Weights of a small GPT-style language model, trained from scratch on English Wikipedia.
Size: 16 layers, width 256, 4 heads of 64, MLP 512 SwiGLU, vocabulary 1146, 10.8M parameters.
Architecture: RMSNorm before each block, rotary positions, no biases in attention or MLP.
Training: a variant of Muon for these matrices, 622M tokens.
MLP neurons of a small language model. Each row is named by its layer, matrix (down: output weights) and neuron, and shows model dimensions 144-239. Each number is 500 + 50 x the weight over its row's rms, rounded and kept within 0 to 999. Numbers have three digits each. A neuron's up and down rows have the sign that makes its largest values positive.
After each neuron's rows, "fires before" lists the tokens most often just after its 100 highest values on Wikipedia text that the model never trained on.

L2.down195:486448557624468371451498486520579456506510480472498511440507544415439593490524558488533581564395449523487544459499504595422473510562531606532526486484490598461497534409466531513497493536560520523510470465502444462508474441478535592447443537450448532459517454513466475541391486466425527427
fires before: "ation", "ished", "ial", "ate", "ary"

L2.down326:491477431422497482501579462449530518468526473539477514492409499494472471529414542481461612519520453548491481476401488504515467431474602494418489480515501423637568510500473545575531542508538441521460478598453567466498560540488484386562524342404503512500394432539536544578515566551576513498
fires before: "ear", "e", "ro", "es", "oin", "ing"

L9.down217:569528538507538445544541587400492498490478405531543463506564444482605501469548457524467480460416452454471435491455485467459589499501557415457572478565530472508558479555582548440510534438500489505417427491468499515480441515402518515462508546497526501487579506557496508554500434459578521519
fires before: " ", ",", " to", " and"

L11.down65:635529630553451483456421426550553447509515465547432419555625497551543480566544507538558531488412431439442425510458534460552524426486513540514534536447563476432573473455473534509389499535593484472499466492440461568512557472462558497518502407557530528433555460574541479477496445480480516437
fires before: "way", "ro", "s", "ail", "es", "ir"

L7.down358:460390503449517499485503555473437439542552501548542492555554561561457533454513547490470432554464527472578474407510392521463479459502573485553511476529489519496481502511561480544512490544455462545516526464494518534557537534457485421461511435554462588463537467470508452616574569414452480355
fires before: ",", " ", " the", " a"

L10.down356:482553495469502546375457487467495451541547509510519441504558469576487409510552483487486524609467518485515487429508552507497633548574516398523585546483555450541502476579458547531465537483497516552479515493596499538461446484519534496552434512493595420555541535550493501561449533515473415489
fires before: " ", "20", "19"

L3.down341:416529465444508433523403439518564456398426532439526475379370502563494616537468510481600504421517549510446482511576484396472469486456500425507491519471528362526475520532554496469540536515517548584500482485466485511542492419480456514480548512499471406501467491557482521483510497502498472415
fires before: "ft", "ague", "t", "g", "ast", "ted"

L9.down423:442488512569542516415448542503509519494461460464547508466511517527453513522538516514495478512429520477551661493502499392463532558459643470525551599553511517535522477428492519559397398593556527520461504499504588390576523489547488506532512540498523502536518513512409481589588461611475532485
fires before: "f", "v", "cess", "t", "j", "duc"

L7.down242:461533524549494518509509431557531494528474540523505484477500547534399497502432472468546537429480496500526525504438579391527512460579476431520553512433509511539510492539545607509526527403574511462449519471474482511546507389535459590484463520576484554529471570492413617505515518448510482498
fires before: ",", " and", ".", " of", " from"

L7.down1:429465548452532452537533517383480475495546492578462442554564429407453462530555514487517469576587475535501492492556473460476566508491528533515501515488482570607523629576545488523473447452507522505544467485495504513554457461511514578469563540584435498494451587412525430481575490651584540409
fires before: " a", " the", "ia", " part", "y", " w"

L11.down173:482476419470508501467432486531544544414503492434407403500483463486574592493593567510562437508458576488497569501506358403517490438487460480441526530512549467554522567455512436413481365445512491567510573464458521574466469530506502500545530475498497470460521509503463467543494466482516460424
fires before: "ed", "ion", "a", "iv", "ing", "ation"

L11.down302:581549568467513518482563531524473474537408492503530496509458527538472532500486490443504458515580488511497508428496444515514525483487473401607541585544542473459556458512560555577490598492462522452487523550396585477369539487496497497515483469444556468481463559533545542493571508488551397562
fires before: "i", "2", "^{", "s", "k"

L3.down323:463506549450526422569443539492426516494575487444444468384405539496592537532507461467629592501551553551581448485495496541479577553633539509533566535496548515542464481567464466464561469432457408514510493459513594499486440582490476593489470532552586523559502599432475529413515558530448502494
fires before: "ess", "ence", "ent", "ical", "us", "ion"

L3.down493:410479508472615561517528357486562509540495488582498477465561487507565478473480536411469508581567475331511533450551433530503522487553526557461510479510460489482453519500447512489584559450492446457593537353493576566551485477602565541486569595492508437469423565559539554520430449558546500433
fires before: " of", "ed", "s", "on", "en", "ing"

L3.down177:474595517539585533455506448509535501485558520513486537421454537476475478562475482531487470588548563389503457568492448587530645497471470477583478492465554458514478607499492590500517533474488523510425507529418515471448536564505527518457427525480535443508507581376443504539510493476392496550
fires before: "end", "ro", "ack", "in", "r", "ri"

L11.down161:488459521588533517529539543510588498478520501456472516507493579466500588558520621501440490471538436546384566482500470623576573472472510466492448510432499562530443498536488571459566530435470545527506505484426525525569430559537531455515466574469493398408464501569441434473559506504529496438
fires before: "ill", "-", "e", "ing", "n", "m"

L7.down462:490553471615532387517475528592561545584405555556501534533549575458436520496409529434458530483485483518593467546460546522556418505525507505536575521523461436640475506612564520465488524475526440478428566547570579429473534534558552485489559483511502507504439571452456518541515449484466505465
fires before: ".", ",", "\n", ".\n\n", ":", "\n\n"

L2.down416:430492475493547551486469521440437553574558505456485605551403549571479531595499479493482579421500523464445466482468523532482484513466429543506524517513493505520554545479440465552535458471480622547528476501440554502539542626471535456504444548492585499552440510479531498513558498559406524549
fires before: "end", "ack", "y", "ics", "\n", "em"

L11.down484:567574474386626529464522496364552495505487389532459489483355466521539583570588503536497459557457546505459486453472451474435578508533550466542613578458451485545543403465515499462501507531516523481498528548530506548540436501456444424412463577510456539532424508499425563574508475501558465395
fires before: " "

L7.down193:508484549578486496493448588451479494475550488598626500447468513600503561428447430490500522469481455560479474409451508525466456519487501467505462532452478498563559566491514546546502524406578452453496488453485489521530552479551574415520585469368496449516385542472525530482537538465570507463
fires before: "ed", "ing", "es", "ant", "hen"

L8.down224:510482432425430459537527536509445510466533450516426473493501444586477561548523468495498400500496459463463455548562566522523579440558443454379539536430514401507619485503528465577438457485530549479511523572510467507471472472451515574535538527405503490580538574513439552578447407539572497436
fires before: "ed", "es", "ur", "s", "ing"

L7.down339:466537528435431488480473503513551514487573470543571519512427544567481415528479485512539485537484456557475574491504543471434594456528623500480561520429412511468545449546573507470632481522520457418482550508490480467448520514569560503544503452456580453525509442466505474445463400567506422584
fires before: " ", "wn"

L6.down379:476471469576427541430491460567539435410439512512527386541460507455507536412474610467427536469532513448550497419464470535503505571470468547467599523452534401415522612477494392459437480555460560510544449540424399489513486581478520459534477463484495489420534490556494462476395544491482555494
fires before: "ity", "it", "h", "ities", "a", "ic"

L10.down252:437527508499404467516519452495519459484519481526513631520537457457544476402515540499457540503517516505515488454496552478512504447508493423542463436501538472428482523402448483548492538521532555527474433503448442460431522533497483434526511530504520464494508513478509452476532511494496538422
fires before: " to", "le", "os", "et", "ar", "re"

L2.down278:434436484490553546548526561549447569504526536459598525485451622503416474452562444531516496473513496501528579497626575582483538443563550472583542522498472537537529511419549457446497534494568563502566500461576527450567456558503549471505524499468468577576527464484448524490513529528366502413
fires before: "n", "-", "t", " |", "f", "ff"

L9.down315:452500458541541559543412494562485537465457524562539571586526525469386523474477535462464502456454500534598578469462565505593505496470577453523558432415550481516450493582548587576487472404514451480484561550457563587535535462462566502523575476638493539455449578555416518462471525516455544509
fires before: ")", " |", ",", ")\n"

L10.down174:496498512534491537521554483498528453457634456570482569496590513576449516458500419582543514577454551521538550552463531535524573620543458537411554401464571498529452444528520485459504533566564486532466482520546459412451458432587466531470448420492516562436501544469443506496458491438418589508
fires before: "i", "re", "or", " the", "en"

L10.down336:490455479461495472550494402644461517458562539461506427523537541514500593545503531611463484500384596508417372495551444478509570511399525539460502507459529487463494507520550450468548422495364428399512407493562509583495448539536521469388498512487474451433520579442540463532478512529561461453
fires before: "ed", "ation", "ated", "ant"

L6.down163:488508446498528539493490643474480439536541547598558356539457463502475558453495536489523536485521472504515410476597557570452493390402565483431555528530604459584497559462445533464551521518568462507551445515524481544412539434495520452380582543452548417463518511505556474500478494519573491459
fires before: " that", "ed", "ing", "s", " the"

L7.down282:478450548496453585479431567462459410461480463557547484531593536456583512481490510591548530464519521559630476434512466475424503508517376538464419400449480543464481485530497506613481470624537466487448474514536540507533474504536512449398528531564527533468557533482495503527459459440556547455
fires before: ",", " the", " as", " a", " ", "in"

L7.down447:479474536489495522551484438596588547487411427467558535405437490559440525438496541549569471516452486500472496576448388474479515503590457473496565477494434563452480506493531450536448506519530494559414598490601510574494568485475565481562479469542470524451485463604449449436414432618486436488
fires before: "a", "ed", "ian", "al", "it", "ish"

L11.down10:531447527458452483419521522415450497492512459473497480576450594480555622457505438596537463584575522490471518525531532550379495532454510557508630437565521555558450494495524452557551442456547414495476440507509470490477427485501588454528549500542487402441467515529413489467425523392559593578
fires before: "t", "s", "ce", "c", "se"

L8.down51:424513457567540502469514495423553471495633533559557508584529614439510440515538482575518507486494502621483508509403560547501504468478510444512463523456467494474503579521480528434430494459522400550515419501514517428535510495565551468440498528496506484483576498452428549499540504452562466527
fires before: "p", "pe", "n", " place", " at", "pt"

L8.down219:561538500468522560525540512395522495471507440476578442465506478530453380561543479494452522489534542520543387506524479546367489455509513503502558506558477568477512366420461430458485531499389451532534419513406547496601511448496457451465443472550512550543399510570443550549472424436491480530
fires before: " ", "g"

L6.down324:555563579530487544480535525434510484482557504549609425611489577597504512430550465482477554562420555545469567535490466477583505501468474445497473487532462447439544494484475522542473493469402424379446463582511522530493507453442616401491483529353598492519525501516459481558485445529500455431
fires before: "ed", "er", "ing", "al", "es", "s"

L6.down437:470461561529522454518450523458428476438429479542494583474515475532531425588531528490404430571532502436479501476531455458581544597545561528541524538533512536599401472534533534583526422573519407525506396507530423591516432455420453599419486539510525627616520527428495542541470525453480472505
fires before: ":", "p", "s", " of"

L8.down262:555487559444427560520416475445466513463481569581518379543554507555483500470443452480466434534455576449450469482496623483469525436409490524444619459418567357469523461508481542540440557530502384482517460476536515488449509432562596487509573539447503447508572487523473528534432466545467489409
fires before: "ed", "ing", "s", "es"

L6.down50:492482477436536533577489400416520517538489556550523528574492559480536415619517501531453487530474474532516547468476515474516510565471473485480524547557423537418458516534524481453488409474507484511619515484581499513493504517550591488488524486522500493513518477497567494491549502496472474449
fires before: "==", "The", "A", "In", "-", "==="

L12.down91:529531472471542421517431415487498373451609524538507497484490450482490491567491525404499474546540565456521465526442479437430490554459467518602559554438498547364430485480462405448483491441495473552496571459609579534510433577467495497575518461499530452579447524572553427452471552464571474427
fires before: "ut", "v", "ague", "f", "le"

L6.down198:474440552478475571495421543571445599464540570477474495550507591530534505452581494545486508473520500524567490429582514528519538442481479520473588513530515452525470539531431436499421512473490559462468583544537476578496528512508430525494608474483492500388364608481508543533450557469509513437
fires before: ")", " |", " F", " A", " Mar"

L8.down309:508469554395499451559496511527492428519498546545549524442524578491535509568455492546541374574494481463530471549394519421483418575524490484408461465470507539420440528515461497427557462513597502450446458515513510527551534521585551537510476519509564505541489494491526557602382430492461448422
fires before: " ", "-", " C", " R", " L", "|"

L3.down298:600542515534443530486531545468439509485440528383459422497435537474434452516441543460411489483457505487410460505465562520444518441576598455498431467495524496482568523479511492562517455502425510446552548522539480473474496554427473439509563446485470515559560386544427437535560506610539497554
fires before: "ed", "en", "ing", "es", "ual", "id"

L6.down273:420473552529506517506482465592446553453429535533463393513464475508486459547492504493504534499459589586509502558488496487601551364425369516555560530530507505455436569580434391519510447479537468474497484426512462421471460526464467492523540555538601494459596543451495465531418529493521451405
fires before: "or", "ed", "ot", "age", "ment", "am"

L7.down334:480444507491612574538514514395446471512497583524524635509513403471621476527577476541590462536427517524575403520470589511458475481511406556447494479489467444579405593619517493526561420523529558522449496400503582577464485470540462470536489563457503463496504523588550532526449507533465452480
fires before: "-", "|", " ", "eam", " Y"

L11.down413:462487516455558493447552573509430555381527426414479467530427437476560519456467434415522509487445474457470471506462478497508536533490537525423596571526431537568547527581520515468503589455498532511641573570473401493459444394636502499576559510553491373506464452595495562477466529520506513505
fires before: "es", "al", "ens", "em", "ing"

L11.down22:462433492444481415474442518492458570569449569457508397448491544525510529543610506493493490546500525534397483463514488480525537435472387565560507544544494480494456527547525397556511473584564490466498512500527462489525555452455452511430424447541509476393475426494473475473470402532541497580
fires before: " a", " is", "b", " (", " an", " for"

L12.down269:521540499488463461479515498488552568487531336569537602455481625446562464603489487515487557488473504482492542470442522459543522503501515527471447579583540445514538502510571506443467491454544507603501517510519492500417551487509385477429500516529526627566450586564513548491482546481452558512
fires before: " ", " a", " of"

L2.down404:504509475470474544510552477579525439478541571603560465573486565571507507456581506500450480448558471502436465446495485523467542463410509401475530525552488413512533486545528502527540480539528481510485471483574547531533559467464457467468444566442487518535490426483534487541490471497471564532
fires before: "th", " not", "ed", " be", "ing", "n"

L7.down123:484495485464451472585536465560553510428434466465507376472444475545487460511528595465581492482517532584537462479557482496482483527456512537486502603529486461477558410568505472467519444431438414543467464524542543422459526462539546469534580544438449541491550455507401545422436486571484449527
fires before: " ", " a", "%"

L10.down333:515479504565482568508581512538576543583464495559556604429479538439539456600581523566509616473549427467398531440413592439528600507626495492504532447457540501542458500473458432480489489454525481469526525529461517503559512487506505434410523463484483540451525425589521469514495407520581532531
fires before: " |", " ", "n", "2"

L11.down370:506468544466485434561549434467544462454404503544541489397483501470407540489470535460548508519536504565542525527473549501483494494610478490541467509518451506538418430467517531588517522401466529510527551407526506572482595503531526479478412568558527500531501554480493568552399506602563586560
fires before: "al", "s", "ing", "e", "ual", "ed"

L6.down199:450592434453406495476557518558471520603452479528497436427541433538448516488565495474524461443438420559509561514433440588391566493460493581428491558479443503609548438486446454420449529451472480573457509561519498480481479438481564495575412493512532422460521518471522368426558458527486558509
fires before: "t", "v", "ed", "ent", "19", "f"

L6.down453:541480472543465550537487484430431516463507470541493494535513579508519566514489450482504512507477498477514595474520520455515445502489501489510537507502485500482504492536538478455558467501527515473542508529528527520454523467516594464443434466469486590551486499436555480497563456441434494540
fires before: "==", "In", "===", "The", "A", "M"

L11.down105:541534475567545560458462512491496574445534511455424462654518470503506521514609453593508518490518544453476501498427497438524495507541398408539495481496491441437575508349485560542478505553484563535497514558586543474484607560459452555464556358560560569403474423426483557446469399449583586500
fires before: "ed", "s", "er", "ing", " as"

L7.down449:579585454501434455484517498507483511623410517506448526421512552502475526443464603447496646495554481577476555595463612506481470473552497388521527595466477501549529437549534530533473525484534449485557476545553556559474537492527543492479505446453530531548497603541524552497513434521580480512
fires before: ".", ",", ".\n\n", " and", "\n\n"

L6.down188:437503516505541574498512484477529587361465474510529418582532472468465467507487616464416498531531504451503543518464510472539495581523521568452519569444518571610566516500425548547405541472461532532499469560526533494537591506471506536539490538492597431516477520559471623510515413563555507469
fires before: "ed", "ing", "s", " the", "ic", "ers"

L2.down113:524484483625596560488553477438491436489517512565485568544478460487440461474523417507522520517541490608455585445466534544495522448349577536581528526400463389502539482387475502420483550512446515431390458563486530517566525522491495442429418496481520495470536574515506604553472453497483502471
fires before: " ", ":", "b", " of", "ts"

L9.down191:484555480514484523458424511447431453526463541536415500522570491481497516528469516449435565534382465523584427553537477430464533459484484399446635490395466483465510528545497527467549514472526449373509443527537542523455536445500595524446462576430500473527497613452474513572399386530501535503
fires before: ",", ".", "'s", " is", ":", " |"

L11.down82:452603549390487518520476458612408469435469448474546462441483486560529435517476517526456513498520477533504494498483528570557555482493433415530520463473512593573521523518586558580442463432467512397565484542479564485483470476526624501431418646523476594464499498592508496484372420533492505525
fires before: "k", "es", "is", "ies", "ian", "ical"

L9.down447:546568579542479493363503578474386499498524513453508593487482528459455469435441446462549447485562508533472551495539491445474556523494550456518526548401536462401501529509476529473597517506390544626563413498472500521463494540562499422505480541518526470465464476489487483543524481468472526521
fires before: " ", "D", ":", "ul"

L7.down411:478548557577421458593525465531504459579493545540479517448542572427445460419545552517500578517391529501470445583527568473459458461394513435497543596477439424595606512594516513510401483442573472504564582528563536515492569549461442455524452464483482522561481560493496497444483476501575382525
fires before: ",", " in", " by", " on", " and", " to"

L2.down413:521494564562508492514600450460514550480535563512485516465536505468496542537518457625533380559444457547525468536536501478532521541435437540516449517430464478473461503466512467466489490484411458546556499508453483604521424610462424382567454479544361476530506540473488550583481438533444553581
fires before: "and", "t", "en", "m", "h", "in"

L11.down292:564546467533473574550466555552514481499531374556491527427478527516532581452502522460363444460542430591494497467519421637429503550479502549503492491577561508452486436473551454476524556489469600607524486507567534473507484545522511533497571496500473488548370619633551470550506434434490526542
fires before: " to", ",", "s", " and", " "

L10.down101:471472459475490437473521552537472499339490453485486460506550530499487465509555536547603506588476558504539484469474399551519506549498479492505444559514527613581467488500600428477516524586466476471514421375549492527498541557431571472472466476478540544390558497552527501502488474509456486364
fires before: "ion", "ive", "ed", "ing", "ions"

L11.down423:538517518397502490399456525458512493532550435568437466555523507487566543459522460524512496497460566605461499541493501505480528530544530443461439596528512499571495590512499461497432507433472393426641438413475519443569484600473524464596485435547567550528510453513483472412406530476570503438
fires before: "ent", "ence", "ents", "enc", "ce", "c"

L12.down348:508501492445481426500463501484505551507485501470541491494547563513460433567491522578530499476451564528447449657485520533464493491497455446555479561527495456489551436527565571555477536521466555441414504551557559522572456378472536550563496527538520488525529496464558422446511528492544555507
fires before: " "

L9.down404:572514539585459436547469547528607412541476483549511482425514534566567594550539534542496508510495477449478537362438535427491533487518441470395546530534461519506450555547533499540502450537533490473520531466450525512565447440446508530458525544492512457491504473561457484547488466526516574455
fires before: "ated", "ation", "ating", "ate", "ations"

L3.down11:547523496518399587500506400542537437457499546487549469509527461467503501452581448526498460519481515451493542590563536478540534414447482533450522489470454572465440494484490392447573489466537486510358417463545511493559460529552588544511511504468460541571491494543486416587592486514504500523
fires before: "-"

L9.down185:525547466481532443541450462486545504514454510494509444576495429513470513359483532489479539527529474441536523492488492573492542521537465479511532438449490522472472551547435532525475497573541498510401377510532527447427496476627485504444398469485520408449534487445484508471482516473433517450
fires before: "i", "ot", "or", "en", "hed"

L8.down458:579561534450477607545453463562464494489544494486596506516526545545498416571574456459472509580464575513507482608525552585399564461459519462448454433388642538515475469559493494503473536466438394513488508590620512563512464446477549628570488461519514591505417499545572536510561454509502557505
fires before: " "

L8.down366:497560570481498506398541430456471594493442509439630511558570460496480542521503465531563465527474464531551539576544549504524560558484476512513571415437525509504495426366520392459488534538513565476532427532479569501507508439462513477549492540532538457483421529493457471540491446526545568541
fires before: " ", ":", " of", ",", "C"

L7.down305:490570501458465517527472562480462557502473336481532510402522503583570425430519564552498434576429459515468476544519490473453548473552419482447580463507425546546401490516550498543514520506501498452492559538550451425543464533474445452497429473551502526430495539525391424472495577440479547416
fires before: "ub", "al", "in", "im", "ary", "ass"

L6.down54:501560520527520453540507517426498544477520436547523520476525602460480501475447565527482489525440388513429479555508503497512429511432541473519464522575483497494479508494426487409492472513493530500589555554551442533450513508480570548405452520528536489467550411464478467432518505451468484491
fires before: "==", "In", "The", "===", "O"

L8.down161:546455547528481444489471435504456478512523469545471442548486480430519599486481600512519594556541640518519568481424484455435555679503539487571547619604471542567486437465481445411428490477496585569485457423501438537443446447491497544523468459456544430576516504591526466421479505479517522523
fires before: "f", "v", "du", "j", "t"

L7.down111:473480434472509498516475439476491528479582480386523397470533504536522515570523524535512397557499472482473456504549555500469557452505406514567449506510623493538564437547506564437464460475500477473519492460524590495494579572432424443477578511497431485433504447551451501498565513510476537478
fires before: "ion", "ed", " the", "or", "ron", "ric"

L10.down54:482453441431485443466527585662459507520482444452434509548498439546429548518469436507539467473558462476571471511466497586493570459527450526573401523494473476486496401486515475499419480507484507435486401488457601480498513452539530540463504465429422586532520484498502513461555422407431464445
fires before: " as", " by", " in", "ed", " to"

L6.down180:413427577506559520478410514579530591488501435601458577451496636461471500517501544522545548512520496509529626421494399454460589481516544532534416551501481519455520475496552537582518481432506599483484467447454527436542527466537461556416514505611504534612449488384365498532560537479487474482
fires before: " ", "20", "19"

L2.down468:535500553435423413445495451534542502459502488504471503471532500505445539560479580527394545430509546490492557379532451446560409534548425542527525515584447491417483489503531522418508486551508487520498469489523375535532458507475516473539505519441545531519438534530442448435436569569514514434
fires before: "it", "a", "ie", "i", "olog", "ical"

L12.down125:468482467494559577483390468543502451546458464497546514507588449454559509485542551520477574525491507412415492568410497473532570551499520486460487446497433495561516531425555503540510475554405377533449564483601537435557529501492445449503478451446540506464504461505505465573454471509428542449
fires before: "ub", "ass", "0", "a", "im", "in"

L2.down115:549497485461556516519503514476545466502599538502492521599484463478527416469581537535472462487519494444407424518437525456412447519582497407534525555473507454389524560509493447569468541464492560538487505526516602530509500566476539495473487524597536555655489477410445422545529491582487507518
fires before: " "

L3.down144:498528563515376429562487404577500504585471580519557364518481506503458470527515487602474495593508523461554458530554520523479507553554566481440496380454500510487525414490492577396505484535489464451518574459624457540482451547524528583496503602465544459518449494559488486607509472525472469495
fires before: "ess", "or", "ers", "-", "ant", "ay"

L7.down77:504543497480504426462523476534506443518461477454499462511543605499481506601499539519555541488516564553562491499571421469447516467472566582558502498579610536517545482539502452530508578516477417541489504563556494545492605572405482545418542457463431470523564520409530500569483520392488529494
fires before: " the", ",", " he", " it", " she"

L3.down2:465587529424535502434485519529592591547531495395518491499600562535600469500460458430491543512528554549445532431502479448544502510501552435447539378400413533548462472525581485404455475540549465530479533547516507473432484494593415548549445504521449479517491532512443590539514511515509599482
fires before: ".", " (", "ite", ")\n", ",", "ing"

L12.down383:492477503463534478481468424542407518506431457545475404528560575571424451571473505364376516472430469436526550450387507522494583511492513452556481414430486585544506544493532601498519517477516596517484503512523444507473546501504481560583464484511511514458485492512627465538415589495562507570
fires before: "an", "ough", "ies"

L7.down176:454524499409475520434545463369485492442486527565546495442481459477467466560509429489512449492411537498493441413476498459580477451510555407523549468467482562562524489487548540462460503459539519490450551464429486517547536547534512475539428591453467436520452537498479516445484519492444520517
fires before: "ess", "ction", "ct", "ced", "c", "ce"

L9.down375:480494391604561492522493535551537483467558497519523513590434518501538440542479515557467510603504519443455488499428531483507442533442429513559419469478534361486512516573454514427469415521538536517510534529440499498454498461493535470544499421433453474509500469517629585552435577531505530387
fires before: "e", "es", "p", "ing", "b", "ment"

L10.down324:550502530473543562538472473542534399509533549409503470468501464509392461410474526521539463510544551447544460540402408601487457563562586583541567438449506544573465534458401486463404547417476471517529522537489448547509589502559551478456592479494468486478465502477522445517624490418499528416
fires before: ",", " he", " A"

L8.down150:502527527488531491447488514513581496570533420390566422437404462419460477544546485518539465568508427501456396520500388496434515516539442489518488452484541456501518547534453472512415580450483407470515502459556526479507524559556402575475518461493449549611515514467487493586552601462451567528
fires before: " ", ","

L6.down456:508521507477434482531531525490463498427534501536548466503432438494527510546451536495535453525508552491510497554466496520589396527501482565514550510538470471503485464477459480492445505510457479569477508482532464448532502500576530414414445567560487417587515529528528437520447565559430496579
fires before: "ed", "s", "igh"

L3.down280:540423444470557563412521487518527575583533486464456517488444486512459517443527503497507568485567447541490541519564571507440624480525457496556426541518460461454407505566558536524547508473571387496506400494536524627490577511439576459566513481475529596544418526545463507495495439489542531481
fires before: " in", " to", " by", " on", " a", " the"

L2.down455:552484486481457510525569515444470492508481436562431495507424443568458449500531549405503476425383531466547546378553516487428453531521534451538592445476553431540557510453520401458449479541504479544436495493506446559527584457422583507524468528613539512500483545471502450468598478528415415525
fires before: "ch", "ut", "ts", "ess", "ed", "c"

L10.down492:477501602450485435535512572548494432434469497563561448530578496485612470475523478483477501523540531484543511497565468554466603536507584563478549433501457609574434565443443458495439537546489541466415596422515573413429499442528569464467467515508443523490523471481488532572459552535490550406
fires before: " w", " a", " the", " part", " o"

L10.down83:476472498513542555493502560415450509409483524633444485437576416493520462455484576469432539457465509474489540481504511558556480471531520628494487505577486485468491440602516485528509539466464434520602466587494501469447441438511522491577488593486528424524482495474477448551457467529466441495
fires before: "es", "ing", "ial", "i", "ed", "y"

L7.down25:581502426420478445562493465531498482477448531521601519564494365457508545429534565495432504585477581483512535585475481475501481564495469428595536452507484413523536464542543486485567492490473531502497499483467526558536495484570504482547523512556453496549545394469497445493472481490499470543
fires before: "p", "im", "i", "ist", "or", "ic"

L8.down108:492482515418560484428476601526542526438437484523524519482536527511529523549553503502484403445476545477510429537563553516555575535513490509520451495527483440462537515552489416566398511432463449610625370582612577572472582486388516520506456515527490538537481561549523580482507532497529502548
fires before: " ", " I", "ach"

L2.down262:485530578494519467485539492498611412480458522587548505493417494522540483567567533552472517481523494575508442501501521466458494578543519451509509454514468463494549505542524572491489596576500558518512495539563524475433533521506519450585378515516544482541506581483568471492514488489422523533
fires before: "il", "s", "ot", "i", "ase"

L7.down397:499505505484529500543484473464473507505504511503524520521480539493465510539505509537474524497519503513509478497488508507507492504465506463488512503477482503441499495510488492450488442509499485482576516481513504478514533502527566528503548510519467466491519482479572499502552531495494452482
fires before: "==", "The", "In", "===", "A", "F"